{
  "n_head": 4,
  "positions": "rope",
  "rope_base": 10000.0,
  "init": "normal",
  "steps": 5586
}
MLP neurons of a small language model. Each row is named by its layer, matrix (gate and up: input weights) and neuron, and shows model dimensions 0-95. Each number is 500 + 25 x the weight over its row's rms, rounded and kept within 0 to 999. Numbers have three digits each. A neuron's up and down rows have the sign that makes its largest values positive.
After each neuron's rows, "fires after" lists the tokens most often just before its 100 highest values on Wikipedia text that the model never trained on. A number after a token or word is its count.

L2.gate37:522484537516499504434521534504533485526475513500487523497469510495521450499504510504480463499500525547481504461486533522481491492532463528535494460520536492539499449513515522508490469461453509493535493472484499467480459479466511504527473520509483519549491510451511505469523499519505487514
L2.up37:478513526481488529537502520480508493495493498532478490485466528459488491445529527518498479551542516539498431493524533469514510498466517481477505529484514453510511506532521523484497507515543504512545527507491519477505455535500512497522471512510526532558500505463543521504501459528503472487
fires after: " B" 16, " Bar" 14, " Sch" 12, " Bl" 10, "r" 7, " St" 6

L2.gate434:525475512507538451493493519484514475507483503491493547511482502498516543505497539502460543499538469529515498527516461519499494445458502510532487517536540503520494502490547504489513535498534538488518498504477457472529511488493460473490515479487485518500444539484483488506495526497519502520
L2.up434:511502511516513547453482560545527565507488449547465536483474488462534520498539555493492474494480483540491486491570474532499473502519456511523497504501501486465500489508530487554483488484489491520522517456509500510520470501505485522489488501516490493499504481455513467490497492478474499493
fires after: " R" 26, "." 20, "R" 11, " r" 5, "Q" 5

L2.gate492:472530559504527533471490531536535514471512473515505524491490499523540462498463491502490506423498497533492439504487489508492552474488465516511539471558544506517473510479498518481532559536500507531502493464468493491488492507481513527474518480530493533482511520477524489494479486488493509491
L2.up492:473502497479471541497506481489527463468478467503526475510442504509503470505468485472505507466515482548518499467476513533513523525490492470532515538491453487460487518508528491532505507448516533516494497512485519561456524541507468519505508521484519547492508526526502521460496471498492535514
fires after: " D" 18, " F" 16, " St" 12, " W" 10, " p" 9, " f" 6

L2.gate470:512458524535510541484495550488527485481494459529486517525472510492514517487508460505492518481482491502484494506523485525450476501487540502495530561541559483496488497480493460464460506508485481524476517493511511478521489489501523527496459518448478505562519543459539508471509545490475551513
L2.up470:512499482499509492529503513466536531522506520506492489510493481465470551456528522472547556475489444504470523445456450507454540521473485509505505522550564467469515536505485540457478486508480498502498517473527492513524507451482523487499510490515468512542513524468486509492492473479489531505
fires after: " R" 19, " Bl" 14, "R" 10, " br" 9, " St" 7, " Br" 7

L2.gate443:478515515478485524465511477511529482486511465520473516515467530509447478492486512482474517454495516544470464475489541517507528522493507522477507471567523498512494548482470461486516532546530495470510564449428503504483473549506504451470519515492520514475496533520542501488508451496483508461
L2.up443:518559501511514522483500474480464484536426479488477455502516515492498532497486499470485567521501532506486457537504511487474507516515510513492499474506475477498484495507455504470504529480486465479487500477492496469489485515525491471532446499524470471489466488530559477507456512482500511530
fires after: " F" 17, " f" 12, " P" 12, " p" 11, " b" 7, " S" 7

L2.gate216:462535509477471511509524513454506461499516524507542526476470525511515495525487494514515502527490475489473478456494501488527441503488530519500520458447505502474450494457448518492521509522489490515529528503492469502507540506507520488475472479516451498508490521456524533489481489485551501508
L2.up216:532518471496496460544489465503493529492489511510523506512485542490502502496482493501476475551476479506444518516488509472475495521452515516504489486541489482519558491513484476498472512509509515498465488498510536488499477453474526501504532495466454457478518519556483508544505482509517506467
fires after: " 19" 21, " Ro" 7, " appro" 7, " inst" 6, " neigh" 6, " 18" 6

L2.gate357:497488493470501525493500466511513507491521470517477470493510517561516469511500492494456484498486458516532510502494492487523522509481461510512491449557527513523502473487472500513532515502564486509501517472477502549499503494475500460493513496508455482451494513517506526466511481495501516520
L2.up357:542474564527505523456536530497492483526470494499464517488486498579524481541530479552496502515531552479498539518499490476511530532505533462500458501478517489524513500495509513519510522472518527464479453530494441515512529474533529466493539498464509470500504501468499496519485496511492491515
fires after: "–" 43, " S" 11, " J" 8, " F" 6, " f" 6

L2.gate459:494548485464461507489493520468520449496547525508480518500484475547488503514524521454496466496498476532497475472494528501521484517494503526538527516507522474528491496458496501533538498594508505492466483461494522495483508511552497478487508493504497511474516526479566498501490470500512496520
L2.up459:480528505480457540456495551541466492485501500546452477488469494512490461487539524483494494499506510551494470496479506459530529489504489516533494511483512432527507511509495502511531505537511515476476447416536491474508485524519507490535496531473503501492536493479503490499513483495515528481
fires after: " F" 24, "f" 17, " f" 11, " W" 6, " p" 4

L2.gate296:462543518450492510478487498547535513480497490504497525518466502509515458486502527515493513490486518467489513511474502452491510537514487478521512515498508498513482483441493490510479491526520469506526537527459522473493536482505565477509440508491497514509476536472505525467488481488521542473
L2.up296:504521517508496457501460502537473514473490477517515511468491509486502483478537434538522537561527492532501545468471515524477494506499506499497456453517484513509503514508439443483481536541496525467471504476487489508494510517526530497476511485516491492431510485495507545538530510490525502507
fires after: " 19" 18, " 190" 16, " 189" 14, " sum" 7, " 18" 7, " proble" 7

L2.gate401:520504494475505509469510475506521527548521537522489475518499517498518510495533523512497462456507445554507533499481497530501529490507498528536499465562486542526461530420501504491510471530496439481502546482481508514538457515511470517501493501512511514493491475509454519438485522471553482492
L2.up401:493523536453514540476469509498499470495499508477508484470468512492509503501516524499482510503524527519535481519508478565454500531460467486538500555489509496516494562484475525494511527508537502465503472468493472501472477491492556510509506521540492481517498540504515500477474479477542524459
fires after: " F" 28, " f" 15, " ref" 8, "f" 6, " in" 6

L2.gate44:461533515500448533483485516503523498505512431514473494459461535523522522512499484509518458489490475542486456485509464487472495541507496513504508465500498488500485481465528508482458517538556499510550499519477517446538516486489553531472520509479491515531532543518514468483521529499477499515
L2.up44:520485512466503500514555528483526486509525492530515544472469545496519526489551458501535530491479521510466497512532486466515521470492470491518515452475526480471518513517515481446483526507469503474486502484532483469475459475485539538514468486525462523533527460474508492502474490497504505487
fires after: " Bl" 17, " L" 17, "l" 11, " Sh" 9, " l" 8, " St" 7

L2.gate148:475512499495503544451466469493528457489524489549505507513451463494493485500449483432477526487532490536500488533490454461469510475491459493482495526483558464525524524486522496528530496471478489478481497510456516510465474503493511462477498463499521528447480468523493471509514496506488439513
L2.up148:468509515510485533514507478471453508508493493479511506451496464511522521484496544527481521479520502520460476545470501490474465493465511496513501485526502474518543483451504497505554515446521477496493480435504519477501463523504466501496513530454539513453500472523522513497514504519510486549
fires after: " (" 32, " \"" 11, "-" 10, " p" 9, " et" 6, " f" 5